From a checkpoint of a small transformer trained on Wikipedia.
Size: width 256, 2 heads of 128.
Architecture: RMSNorm before each block, rotary positions, untied embeddings.
Training: a variant of Muon for these matrices, 103M tokens, 6607 steps.
MLP neurons of a small language model. Each row is named by its layer, matrix (gate and up: input weights; down: output weights) and neuron, and shows model dimensions 0-255. Each number is 128 + 32 x the weight over its row's rms, rounded and kept within 0 to 255. Numbers have three digits each. A neuron's up and down rows have the sign that makes its largest values positive.
Before each neuron's rows, "fires on" lists the tokens most often at its 100 highest values on Wikipedia text that the model never trained on; "fires after" lists the tokens most often just before its 100 highest values on Wikipedia text that the model never trained on.

fires on: "ac", "d", "ember ", "igh", "ary ", "ber "
fires after: "f", "un", "u", "in", "o", "F"
L6.gate235:184115135118141158137112121168139109066162139171154151138146136129129144092184177201166151174126176137148126099161104069179144133170096143130150106142135122150112166168148106087168141103089113102126075033147184153130077131105177156117168136132141092126070134139172150086106073177103137104069113133076135202165127162104099070121109148138117098127097101085174121090119135117129158072136106088126105121119130131081094126131114110142154163086140148130174087056158142129139074157090220124120149169061129109167146117120097121110084110117147154148129124102075178091150187152110096091136131132214145139159134143142158149157196127186172105160120076136114091099142147142104094139143081129109195125174175144205143133121150126137086127096154097201161158118127099155092151158148127
L6.up235:075096082087144113038133181174110097145140130124172133107113128125134141128125092155114111137091135160095144089141151093142142122085130124172144143106101121147154125118130082152152174092161164100114162124177144099096146167154138142117125111128142116130137155072106092145117115207149087053228131141104151137136125056131117177160112134137117098164115149202228133158137070136132125097062164146196117146119163094159101065133169134139139074086177125110131123044156125163132130083142155129114145156098148155110195080136189095123188130194182126148092105192098132130100135125101145087089137151125142105130119132114160117110145168115099121105095149159107075149142111200164103135065117149097116102182092102087103127084154081186102069134098113089099085148106151145155099155160132
L6.down235:173194211169138154107145182099116110118087117089102049069124166112110132118148112181123141151121151183122146109122093173144114166099174125009088102178151164163091100165111099159179156180080139144082139101144186163116103159130100171124169096110081128156168116137126123163126094112136158159120103106110104083097110096105135112201123100173161152093096107101148138122176114123081128112108127072088121094132105138130141117136127122132161121120117143100153175143112130148148184197115117098148156145127129123084054138152157151092082117205102167099097160135126101122148130091154095200138221144178125128149173152116114161107125140142102125133096132082125151160096184156077133106159031143156084150110136127081173139100123131111146123187101135130105120134116136100117126206101157

fires on: "ed", "ur", "ri", "o ", "x", "es "
fires after: "p", "m", "P", "M", "d", "E"
L6.gate242:155173120120102139125111110159148102064106152139120154149118158146150053146137146080044154094111156088054149138095116142127155126122082153138110102082134166138076156124119145080142135115168177103138114111100056180133160131101124093056091127088096167160132116158147124148103095125105162081106146143193112090131134121156144148168147154112076123099152142092166131079083115096135104142147113092114199143140128059176113112136117153181084149118121111144067142067188055084126101114100151118128171094148168144153163188082135169157097112110114150095134071162088117117102124120183115178154163130142127080094134163121146098138119112150214124109116112124130130054158120167088102156101080162176131172069058161132079108144162125141180153085085089085123118107151053122110152142142156
L6.up242:146127150095165117086132159170076162124109093071103171161171152106160063122107142111134106142138146158131152151120094117136120073084159116130150156151117165126123196132112111106149137132160154129126138137100104192093137117096202072101092075089106115111148091137095172070136173085090192142098120160107083138140108143186123146117189168127170118121193105119110211177127123163060132155133152161129116160149163110121134146123145138132134103152142146143096104128108135112158156094159125198164109114130130100158159145081129079146139124129178147111113127120059109104163111205145087178119090165118112128084136126094150098190108065166152078041145136069143124106181136108134158114093121170147074057163091083137072129120056133151063161099163104105141128116104166093176202114142141
L6.down242:120146101109094159101130109121167145126110089068091090103124141148145144152171189189124046116056134109163127094135083174146087165158195178149185201167124175167117133134063095182195153141161136120150144093123117125167142160095148139126106136148116127118098137141173182152134138107121110171157120105088104138088165161151203073085109166097138163171132155131142131110140077115101145154133096132107083131133097122107115127123126055158122119196178109112112129164150118082132189099062111141098079096153089072083163171147092158132100137138110146122120091093099120176129139166140092141109136092147131101141193122178142147120162106114139048069065127115103171149112147114095120147115103126107065129146128107110082145071174211117137128135152142163098097122099100148082129067098085

fires on: "re", "il", "igh", "ro", "ic", "ti"
fires after: "f", "F", "t", "in"
L6.gate14:110116111161126158105135127112195140156107161152080183079082186166115105174088156126119132151189143102195130093069093149109153093118091106109187112085143156194082083107119142109154172121117139118155130105130099120101102129127142145142107159151130150183183192194156135048101155172097147125086151133153139128154094133158090111104130133121081148101081127093156075125104137148166167095149169113145169151105121234147119153116135127191124170119118080106159078118119129090120146128150080111191148121087139183085082149123119152139088071112150092109206077169109085129164114060149133092169112150120125149152141090157109089144147129150145146115169145187114087125152146187122149141091166110170173133081133135116113133122076132185113100065067162125115140146112134161086097085080152
L6.up14:137182106178120095150116171160101114157177093104136134151195063156157166125084127136119141124123085172153112160138107112152099136112123113130147123140060115157164137138149025109137123148180113152160133161144141061139147075195041117170142124172137139096126161156109147094127068209119101102098103136148096093096131059069107118122122087143126128134137117132130114165154138157115118089099141090120087152148102129121088079154146177111108120136132160155134159087159118085088134091133093108121136165089151102191122097089086094154151163148175111147111069165169116134159142061120132127083140145127128142121199092106185184115151144083207057114168196145119147171133068114132109205144135179137149156119114144086116170123170150118141153068115112105132104142128100178110144183093078
L6.down14:160160184112118153159181103176124159159142214116104070128142090108151129101124126138145172149158129104141112068091120168210101160168092149108087094165110071108136147094086078198087112140136151122119093095100118159163164116142145072119072164100061134100110100125132115142091138114149123101106135132147104167191152117170189117122065089138165108144157154128080128168114066023172082112146079157173111149102135151098126101054149169109113104082148184102138157111133087154097153154139111055141141081195151158130109152147140099144160122119128113123166086126143128124072118164111058102085124123088176117120147094143145157122157138136213123169142103130141093148107100117068105111136158101130104179100156144097170132152140133134124167155060087116117153169147116131089120088090133

fires on: "r", "ir", "fr", "ti", "w"
fires after: "eb", "b", "B", "ter", "g", "c"
L5.gate202:081120208127138136139137083092095105129120145101052195143159150136103159100132164109139161119213071118170108129095113146110085114095106148152117184091105058097155160123129124128112187129112170100102161142157040129096107089120110110118172166116106094109170158066082150109183147111058139107014135117082128184126140123106134118113122176129145138100096131160142184089131116191153121087144182155061136116143142135117140155126147107154082127142120153167124132131073109118095096106092078143122085052105098118170136145087090087102087104120175119152102107128121120155134116146141118162148176140059085158086157117189128144138113113122148085086102095128113154112155104129138109118232136134082121128107145164071163159154113083162190146101132134075122106112161126147143154151106167
L5.up202:094115075127108129094092142133177155153131185116179160101145105087157126110147134081127127126122104130136153111077088152128108126166100169170162185144143184144073078087068143166159111053100117101144125168101110149183111179094054076101134067068083156096089179112139080092079113158125116193147092114141107163178117136121094175102102140141161074142152140105074149063167155133193130121136155103100108125167069096163096101142168202131107139105135118099122144139125059126093181174099098117121161137159119109099155103133106203168143055151122091058125131164119135137151117142113125162097148122142159134153109166136093102112111133129077100139142141160161147162152123097138082135138125193145143103136159048138111132146145125134157091152143215148092079161136153183106108125135095
L5.down202:112092065152146130153123139096149198120130105086086113084144159116105135172148135132163124165044112107152128120071134116106167124157104159084148175124128151203100169127106135163125180124128223146145150141102142190151137086132091118115137162079062140081133139122170125091178141162164150166118111142165165119071142127188086118099128088127096151112178161135060152143140118160163184143107153108150143124158089131170147066139154161104147189115168158120109135077121104172166105122202137164148191105129152075163147117131078111152093099127082154127089139067118113095177131094152100156141156181144110152129165081094130152135093099059174113109083093151087073173106142174126111177126097169108148114172163178164135084088153132104170166118142150141119093129133111113142079084183130

fires on: "h", "an", "ar", "al", "as"
fires after: "K", "as", "k", "ad", "S"
L5.gate78:137114162136075160166132109117108130099128113130132103227126125142091109168136134137110106127149093121094156113119167098138134130140092097162119171111102155093162118129140201142102097146103154079143127155195148174130163152172164154091150139173121140071086148174173188141140108119158170132137183181163116140116164103139119136153123131121130171091113123060138133120150076074127120129105119149155115074185176122142089086133170092098180154146174122137150179150131142125154128132114083123201124074148079145156153132141124118099142114170150144218161180127101133147154076146088103109094139092228104090078163133173162141192153139090103144161140133095111101118076113094130050064102150140153099071108059125141144086033074130143127107168141161158175119136134112132178135087107087
L5.up78:158184167127137137137160155169114131112135114144158120162183146143136123131105164124129138158052096167108088112184144104162057152085100092131056150121115165110123134124067134118130102159143122110137157140107078178187109142129141191126172201144097137135098150089157141172112081142087140075109127145143145083168118067066117160117164097094133112087168157106143142121120105109196107092096127172115123132161075124155072129093100145127166168167162111164067198068162148125108106163111154052128080125122069073181149138117111139119140104063158177145128145159059142134160094059102117102135133096083133088098143100140153068103097173125120163150102128132099105119180134108112118184110113134155124100055041098094141091104091098189159132130162146150113139119121100085107117091130150
L5.down78:115154182133119130105120125164129192056108134098147083154103106096103036101181132113187087104095117146060132094160114155091117157121133078077131110070114128128113100113099137149072150133096152136160135138113130127105171122150130110086143132145121123158118163114168121157111093102093119106120113134116195132131130087154093135101125137110075091069123128097148134081137070025100142079080084137147140136106157115132150139185104172097147121088109190175154167164117127151141083163146176163119143105157143093110123120191136104153165152108171136141127094128155114066191153141082132132109126100173133051105153109118074138091129069131135155072149141180156113168122159054163160183099160103162109058091109128160112073116126164179158121143136130115137179142058117163048143104174145

fires on: "all", "i", "an", "al"
fires after: "c", "C", "al"
L5.gate317:104055032130145144171180148155138053111110137099127130119180136163114100184190175140085128128071183141144113128084121090152145109161145116088110154129114138113114091137133141162091168147121119105114072110198117170141018183125154175087137112104124122094118159100127082122120082109068140156109068108123147151118103115109153101129106097137090114076122201108139154079198111105135098128144202128029158132150116142112180174127121115138171137169181183124124111140130097158109127142100175090119189109074091113129141049104107150091132164094111135131143179118090131104120146137098151160155097140166221109134152129111134075105110110214128081108115105120090151124131136123101137096093147116091104161104146136133135095074111106179157125131099100138139104129146099165138137089103120
L5.up317:123184152126133122101115112116148065133120211128095099107159176141138102085149143123146122075099106145162178129090179140113161174179122134166161142134210162108124120115082131151137123104184136133144168098193138097122114152210171117149114115161158103145097153166081140122104090070122189106175156087142130117116119103080125127127119161093070142100099082105130108165159129119077066129100124050095136155124115104118095073103097100179139119154073137112154153053126198184105150184125169135081112141098178179100049153141158127120096099128122144139124118167097124186103127165124110145082122151137061147131133145131121156123141168152150191130117131183153168111119154136091123170070115162084115137134098191116168149136074134116131085147080135183147097146159079162084187166121113
L5.down317:074135091101173137121109164125163101101138192110094177135117117092117119086209151120113095167170112066110126143102088130148123084144154105124117040105099144140172067077138087149115139143123139098138123156120161138145076131121131142139100183090072154162135159140192147121109089093132178105154100138177181154134117106144147098095098151197139095071124131134149160127155111136151140161202129142102118061131087118109157173117103094157094123149143134100105126113146135153126083056067161138095162078121134160120133116100152129155094124102122091137141153084106147156096203114047090129104227173115120066187193131100117114126137105106128089130161134083110112175142130153113145182137113139128119068152116102140067141165129060175128094196099137136061094111109129058130149119095132

fires on: "od", "c", "v", "ec", "w", "p"
fires after: "m", "b", "to ", "c", "ac", "com"
L6.gate19:145105123079103180185121100120083186134129120103155140109162102125151142177118120092062133181117154144080156158167176174113090159143193106156136148153091123123106087111128137082157134107062134144087062089137148158106114169150105103166107175115110126132127116119098092098141179122131098112104099142120130132095080098102110129162152071104130078162154130142178118135177171078064133135129108117127152159125159196130116140086156099114040126067134143201134100086097110103128152176148088135131098103125131185139098170093117092154164092201125114126128068119164125109152163164131124136142079135183154122121121132113159178129139159146086161155111084177192140095122085121127082104197094181172095142162102100095127133094156066090143084116190129050172108153125094186121128183109091
L6.up19:113098123139172152128126143151096136106175121167079100102120140124082173126098088169097089140149154094079164163125141089082175137096151089094094130097136089084163086130110161069101101084115153098114105130174068079075139137170149088159119118142168126073135096086119174142049113139174104146096077181138083150120149143111184127077156111119136102117098126156160145150130100138152144140148152130094159152170135166147165107114164118115059062116145129132147084064151191109120103175105118101180145119051104118097162136149152098125124181031105139161137137073058122127183116052117146139148162140116116137125130043175112144133128121133130109154085046142138165114113097151107165154142149101138176154089176073127135120113145123129124125117131118095143095145177129111031102152114194
L6.down19:122134154155137164110128146084126103125125127102113145126151149060111070113085101086133149135082112124155103117105181129191145124112203070101162106152135079137118176126103152146122095110116112111138176124118167117112098111148088141120123114109174139120038125117134131153174149125144119169114110147161153126143140163156105128148109141151116117111074174131120069136142111095158120183112157117127135123126206099122122122140134154166027205129138054127098128140141092135038103098188063148152129143149147139142178153142096184119124112144138099068122130056119214152124143214077125136089192114122059129135138090118117075148121155118186121156115175120121138124162117181223072116132140234094057118159180137129150128116099137103120128122166146172133092116114161111099131130120108

fires on: "el", "h", "ol", "ri"
fires after: "ev", "v", "f", "he "
L6.gate143:140056187111107195133141095154141199138184112128134135173155086115192096176135143120097102134115091060129130136095071149114120150148148097128101156157101083162118193114105127112113143091120077083155110097225078163154140120149164120117117167130142159127072157100107146178111093146192103138122175064141156159147139174082099153177122154092145108130142094172133096062107086160119124132124070148118179104103073060095082189144103135078103121133132176142151103160156161065088082130123185091110107145108123078112128119141133175121160113136129066103160166111104121118161187083086136130092092104128135102131156118144108116165089126107161079088161112072100085116134155087163127124113134096116104109101126083163114099153144099061107122149082114124186128168140168104136069122171119
L6.up143:164080093154126083103129131146178133167154065179177135106133132144137088056123073159161060157093132094162142154190167101122127135100101133093134089153106140075068109115056141117101094160178144103117169152128134143136156192113119161123106093109067166117091117126098143123107147110146177133092153147191077093151184195106158153150118101112107095092105139165100136101100096154126123127150178125128142195123137194087158141145206147136112089116070118099131158122150149161152162179119110140188095115129137139164136143133123178116150072136079085052170122179120092076112088145148119109121135094172133162103136154084055044125140158157117132183107154156081164160080099146084127116172111146176146131136111189108146126144102100152094130184117132119135115134111144142099101093179182
L6.down143:154123086154129118161107092123100116134144096181155166169111137122105117087134133186131113128141087065132137177164136136078121101054097136165180142163117110167116137086099124140120126113111094087201094075172104129153102141115170079162092150082112158127102170081119117136134163141191157102110156108111123119112102157104094156142186146150145133121093137132083137121102173169147075105141128174111068157224127160127113136137121149105128172153123081141182159137072127116132115152082114123186152066174130145101132154126091129084112105155097149140088156137111133149148151137121124151079168104170120162122137113048173131129147188060088137185101087046096152139124104164099151175096146150106170128201070117110104060099142126130159068079103131219120181100147060121125128170118102

fires on: "o", "c"
fires after: "f", "b", "F", "l"
L6.gate158:153155171186095136114093144207155178133158155138135198197141091101065118166089169137203122117121102145068143124113134111049167152108117108133123136110132181129145117110111200125117133101079166174083150152131115111149122093158194142183099138073077183129101119114137140134136065132127131048086151140167095122105166133145133116146149114144134130163109102137162101124112164142118170093106082200141049124108119137157157085134088123105117111111114088104105075086171153181118173097090083097102108146195161115097158089174093077147111113122117122097107129128133084108125119065137168108198187104178079140105149114144116099129139086152177106128141141127155143074190128051147139140117137081139136132134189120154113133172187140156139103116128186119159148100086154150108108097141156
L6.up158:140098116146149092134113129137130169172106095125150199118114131142099148168103104099140143129140150133148152102101153205154108150165124143125068108098053151099102100117126202147141130182109129113116115128180095200147119158132184093199062153090073133151170155110155184213110105211157124123103110122097179118078118162096151092147125102114162103149128099134157116116134139100125115143083145177126171124129118122120151120101092114171185116148115142129097051106123227107096137081114120116127065137089162055115171131147205107107131084131082124092116135195115122152110108116143128102161137138108094154129094205097158097147116166136107090118089177147114127099161126120134119108123175167048127111145108129167152132164043197116127142103125115089098107155108180121144115125139052
L6.down158:131157153098158077163122138111133092133168106122123104108143082112112153123142114175087141118154201112162193093092109092062113151148106145166115073124076174103145104155155107139171142188148193116067119137077109120098103201114137098168162095139146143175147092176095121138164121165086127106157124079139133087066106126124155165109116120108168112086188176161121102107182134092119169108105138101156149115175132109107152135141110148137149073129091163125178119073149081156190136128135135194139125160160098139100103085113115145109076187128078097098153127136168185114139181147123164145134089136160155137126099150076096060151157079167187172096145173153057119133143106156101102133087176114129148129099166085176127120116176136110160129119111156116145146021118134096080168193108150

fires on: "on", "an"
fires after: "C", "M", "D", "ec", "g"
L5.gate30:130144111104091133164104060181114067185119123132128180090130094164103149112134127058111138146161146122189117107148134159127120128116114165151135128131091140115082083100101166139112181128136062074125202155091100153110108140097080141025107176134108125110077163136114066126119106127120087163139142110124151106088115120171113170114193115169165096132136119159148112125127149161087108166123107147159160164122128101155042179175125113130077161222202136151090115125133116121157097127057123070112085180139107111132123113130181192128086143124114124147118145125166108190136130176113146140097120100176136118110158129109153093136145159151094105132107080168104149138088179141126083096173151116139085142081091170173110218170156114166164102157136147198155138130147089080140117102176147
L5.up30:133114147137122148154144097160078066091127161132081106061119103143129153071134064075115154171137154124069182123133163128142137184183124174145150184141143113090095137158070141104108135103122065118130118134061100087072165198119119128065131139167129062145154166157200099095121146129105114180129119087124153062171086110124027135094150107128153126129119154105063110094161105167130143115113177105110122123103091100126085138147094096143115079130137118119110137152160169123111070123146137119147088085098078117128183068120084139075126080093119147141149141172109171175121067101158163123136110118092121144111119136131082144151143166140142107127131202143135145124135128125147091122142121128167088144112096102125095104147115148134188149155121186157158183161121054177048111211142118
L5.down30:125137080107132186138098109133092139140140121146220127090185087102106138041098098097147147156140118103151114067136131130136089133135094122073151162127155168132061153113099076192184161110091183126138128101111163176100168114067150163118205118116146200183126135093130148147093137153116135178137136164160142118134107099142133168120132146125112160148136132105111127087102148069095188167185215125150180131150135092092121141110156165148077125071135149183119109090079131146175147107119116162113128089138160070133100107116164129145109124187157128152100070113133111127108146120137145115109092093084162147111181142130162136122147113086121169108181156130081133098200173103160188115097111107155084166139165165110162052092072118119150130110110125114092132191140135081124046106158113

fires on: "2", "3", "4", "6", "a", "d"
fires after: ".", "3", "$", "1", "0", "2"
L5.gate199:155093053131114121114175079155154162134105206111090076079142150119103158115087157106116130116115140118068078179082073089108146053107103200120138169122123124161139154129138163087095111134116147067177091119111135125173131173114157120142068142142133140118174157168081159123178123128069126148142107157094147130169132126106151097149152127171059113203156111104129181164097155158112095095166107132112136139094129128119150194094166086125078143165120110157128140136093175092107157116152045192088167119120136159116076158165137103086086082135177072187130068081118166150152176164150132119123134105140097079113158109181155161100125068108150090146142138086101070106159162140138169182097128150134138106083113111145128155127169132135141110086068139138127103162156138088151071122090102
L5.up199:099201130088141184150164155122114109142092107154157095155172074115161079092101172141170135171147158111123151102104152196183159148146121147151133168128091124107118162120100197190115107146080174090119153115155109095139198156143109151052163153125092158112143122125135152135118179130096138090110122123048135133147169109108068123145103117172154099078155128178137180126112162150129124144127147140126125142072134097068155212097134136152209154159163115091105088077174087113127073109182079081107148127110109163154128138137047131116184128107107111165206172100130187109118163126129129138121140114128120114167144149116088123149086154190114180114167075093113116122116120136119172121065153152120077125128048084147126088122172078105158150094099143096115135107128155174102120106075140
L5.down199:113024137133156095118121159106102178132068152105070154112160128100119182177119174156164085126123096101075167155118142167141157167095098152099157137108150185101142189130104136124133112147144119122079128113121117088149120048141153145202122176142135115108142085188076204084117137138155077117122156129168163051116125116128060077152104147116162139131155164182104130120150151135140123116134144085094109186160133191104146125090165137129129098150136149082082124104113150065125119157090062101142169167106086118070156158094104097139096117120113096109073073089121137054159180143124138142147115117136124174111073137095156122089109122144142103106136197119156143115137127157162134132070114147112085140167105114101042132142148079118154176142071159153171148099107165115157180166117171

fires on: "n", "v", "j", "r", "ur", "is"
fires after: "pro", "E", "m", "oc", "ec", "ter"
L5.gate299:101147130155167095202113133115141056117119159111099136136147154124105159135105145185141154154151176139135117086186120131223104125098112137160180154179125137093141113108130110112118127093150091145095174097119100141117091107130141192133067133116179144111189146144152177165126064152128161108081036127148183163103083087169115179114152139125105066163163138134164093127075059177124116100125093081088145135095093183177123081160146153135157100155137144101092099108076081164119108145164138131114100063189117124096172107185138159128127136147143156111152145101112156163190109197113194176124148183147139169155118146147119120123126086074099095191110071126124115132150064146087167105109131132155134163140184144098118063110104150105132141116140148101147118127173083126165165079112131
L5.up299:129152118130101122122164145092152114120122129076147117086160093162100121133144156145121119135074181128090084153209102170150115091105136149162120120103116113102130115146099051076105142130136125178119087123164130099108178133146065168131115092181125109098093095162052182124116134121135125054115082122142157137090169160107114110110145149153100111122137145115121152151176067151117109133070126145143107177127102087136149183139089177115109171117113195147098166099114094072192193130144142107139128164209175105150096159128127130118129070163082101101068164127171150135109165156161132171128103086143201121128044125121221177102122097184113177107101130123097080125183111165106158115155180159183094145193167156115080089130123093092152099169090134083144119143117110170141116135154134
L5.down299:136092082110158186108130152154133131155167128111119159154109140079080158123170143140083117102135115129152156079155100156083136109093145155149113167141102187112151136100156128185168112104088099140181161154181151141094106136137119089163093105115117137146125137127137146162138069122132096196117096150144124126115094088167083080155193187152121116216142180110129133189181082150115176086068168108146106117111066134092112076125146158124159117157176153145152163116118102112103087040134087114124163076195122112154141059139132053087121128146116143106137105135118088145122107120119136045237095113108087107156164161111147123198076147113163123097130105163114119106126097189103095107115125101157142134125127080111132151103133171171153140077175111122117164171094130179166177118073111

fires on: "in", "ub", "em", "j", "ri", "F"
fires after: "m", "p", "a", "M", "P"
L6.gate118:161131112072101128116147126167202106120115114117087124131137163113134118130154149177077128120195134124123095099147087128108109085113118075132136149131140118082090160130189150183101062079125159095155136091118116107137121087152172103130108129161154126084178129185117145108221134129031114114104187119149173149061120160126162067150116089051122111098079127092151127120097101136109152103112117131166092112180122055160200104121100152080114086109162147136184162124139082073152123167157055182133147122144086139087094093163113193173105091164160180099140089091172152110113093141129115115136136138093071132124070146102119120108110148155185126092114146110118170115119069188073095083177120169138144141123096141157106139100093152128122083122120144146093098159140125093140166088117175
L6.up118:101095151131104155143061122137126084094155135134189179104149099109143117123080133122140126092124104111159122066151151142079119075127126096149138168116059167167044061173148145062141145118132125165132129145148138141132069142117174113122077138140126131105147130160130150176131146119118098045158158075131132163095108180113141106150141132084125093127098125085158155074109168126105138121127065152108130167097097039185126107144141151124153124094157096150162066092148116117101126101099193084128103169172067091177125137116121114146187125226109146116166085152043107177114122115140092150117149119096092156150077140120106133151127157166124166155123166112161094118146087133092142108067120104135085106156126159118091144196118078116130168057141153171126130170099134169047142112180141
L6.down118:178124133091132126129160076139132136107143107163117119135145188131194178162109139143152119146081103115143115112118092097079034161116125137121113080119136124129146107189110150161093114077114129070102150113060090095114106160141119123189093074167123067194138069081149154169168131135133094092134139099100141135134105087107141119105162160090143166135165171161108114120222042178153148166144132058106088145124091123166149171068046132139183159133118134131149125136143127120116120115153160091123142140090169102119136118104100113083098138107164112153123087120120153175134122088193147210131143142166146135131135166109176133156102132150097142174212131101097159123120151102056073095107125155150144103152173152159112152100095156092088174186149089128173092179125131068161106111154120

fires on: "a", "j", "f", "ar", "at", "r"
fires after: "m", "a", "con", "ec", "o", "c"
L5.gate29:182222159188192197141128135195132140123089130092156157150121122129107082089104106170139184106163136162132133166122112104118057123125105140103212152115156120084098136146131153118164116084129153126149104099181089109077094105168078114078142101108092146145151164126093078090156113157118113138099171155192098162161085174120120134140129133062110061114120173153132130099148123118125114180137151110128132148124166106150136159160193134136122092026138170147092137142106060139140128103176156157195183137167100128167142161129120101137103112099133116140153118144179130203064211141060143117087147097140147102196130111089094122153120113126150114144075191133124111066107136159128158141150165123140141187127103127104135072130137127172126108074140136150142148134176109088095111110144112
L5.up29:164115137146161127145116166113167120167151147148143095157164111142164174122121129108116129106065144141137178147086091062177139161154154123225155125064184130124072198075164103115124082125180135115123166133112144124080109126163112105147067113116099116127104116102107132136197130138162145084112151159163162162226118117137130080136146105049168109210145085145142144119124138157112094189112052200092159174133094124143089124049168124147120083124076133118135093081144083076112148170116142145114101140098076108092094154106089085157128128160158149197148126141081140141143188132094084136106139120133115122124144133117114149123108108173114148131090106165108156078186136171170171202113137124113186159170111145139100068132090173123108138166130120122139100128114069139150107107156123
L5.down29:166120129117095118170113119147090111172183127124154195156127176081151152103191119193152089119132105118153091157116073147188131087103145069119128126166133156176120119125106149173101124160115089113165155103137121080129197147100159083165117106151122096117084157100116175135129134203142093122150149149134150141145143132129199150150149083106091147105192207153123104077158131072094124210117101143121154115097135158086152086046098113102124117132151087148174094137089148115097138127155114082111127173205122103134119136101139109156124133130159116131115103107138107128123113092227125187175131160122121093130115125119113132167098132172132081143129154161152142070163108200192124173067088112191125152197158106151188106171077155170119108110138097083123108153175131064107141120110119

fires on: "u", "r", "w", "at", "ap", "ch"
fires after: "r", "g", "G", "re", "R"
L6.gate173:115159130131164163113075128143156101103134115007102094129172183107125135151154171121145099102139144118157078138176147154178138096113185110113124167165127167110114137040165168092166158159135145142103075140133135119138144093144162110145105126100121093103144140105072090143139125152098128140128089115085106114160197074166152173179120052112193077131086106136160111135133134144191151095163067021092166100167169171125101110120141091114137113144125134134127154136139159093158091132147132133135063049205161134153130067151118186181117117148173157118089150119150125099132126127126131071145176142089161099132120125160136120104142150161134082170099147131130142168176114094118166061146138156094107163091057148140117099119136143146185113167121183146179093148094080131097111137140141
L6.up173:115143083104143153095118128110068129140174157092105168111114140123107151151125109100154103159111078066114141091139143120165154128057108113133175121072110160115129131156120119124165161137099206112127173116091083109119127123085168138138102079045139154164093201074180093084133135127054136161063154134125171100078138135099122132129149073119188097165116121116115131107084079088156107146074084104117090135122114179127138140118110149163149143152149073177170077204156118127117128132101117105146136083153106099117115115202133127147130116199113154207175152124132174177073204185134054104125135135176127107176153180141129108084133127214107113097127164084167164148152101134112136180128092127123110124105142154161165105117099128163162139091100148159158141129139132078164160121156184
L6.down173:145099076122158100174105182142125138195110144069167146088103119093183143087176117106148127076094078117102141153161146151088152169119180173087121171124201120152143062146107139141110092129102176179115137157132113073135140184120171139195092138129123107114152115127104118128167151124191142128123041191158163086125100085129089154141109107240178126121182123087081135117126137088158161118112093110075149151146063140098059130125099108123126138155132103108106147181131116139183144113183115144111104150131141124116148112116112131132121110138130118147069133117185159156091146101141124155085187123142113127136080134135084090131106192099114147146135136143179108130195154158152123159122079065071160169091110103090099096145158136175178146145137206114129139112132141136085147062073151

fires on: "1", "3", "2", "7", "6", "8"
fires after: "| ", "1", ", ", "; ", ": "
L6.gate16:171159147111155164107131101130120081112066099117092098127168106160157146152154126078105125234116092071200045128126169124155182094143139166125118129096114148163156120138148093058138106129136145041072137136163094176183119095156090105152079113161113168140130139200107132098137108078122114138155118124185100088136209138058153141143137128126112103139160133149107166062141108080153162159160128155126151132140125162152169138083095140106128173159119137134132117107125120049155123150154106142101174104083101146090110098099129120128141147108153134143138060128141162166133204145095143116177146132145110128117125117122097140159211093114158135100106060135123157143134153107158096174064117125090128084127147138082178093100099089122117131061129079168154070201125107122085095178134134
L6.up16:090175083181137131130088103177114109137100148110142119099143131131102137133137110111120092132108152147136115103162160129119095087110080105167079084105144143161155036075139161149088126106128134119112166159141123124253101164134124156155135078103192141139201052143119129154122130158079196105107179143191199090121172167135125128093095097118070130152148107157103148128081104147122098165074195155110101133114146119109079080119147158169148134178150049155127117127166128130114161130114146118112154093051128146132120093135160138191151085158139143143107079144080080153077137120152136124194100096184144085147107080155143136147156086143116154097160126109096088066172134111100126142086106170103133106142123135113145086140171135109126063115119132124121188159168131081062092141164091
L6.down16:152133141126170099136117152136115089114022157131085135090077175060151151114096138123110118168140110081130061101092110110102126159097100102170162041168112136168133115142111184096087105108158128140131174143157163130137099148115111123217106083139122141077083118113090171138121116152131146066137140138150119033151196162106126137126177161129092140141133179135153147127102110006143140102127139156147051162125092131153102098157095121140113156130104119153102142139174116166168178111073127099106211096103094145157125104099167159141101111170116118127116093149131140118121150126104176103192127136118162166095206138164088179148182099149130089079073101148127171070106124158106112140056164163091141112157119155104129143153128136155150089100128159130155136148101120128113091083123167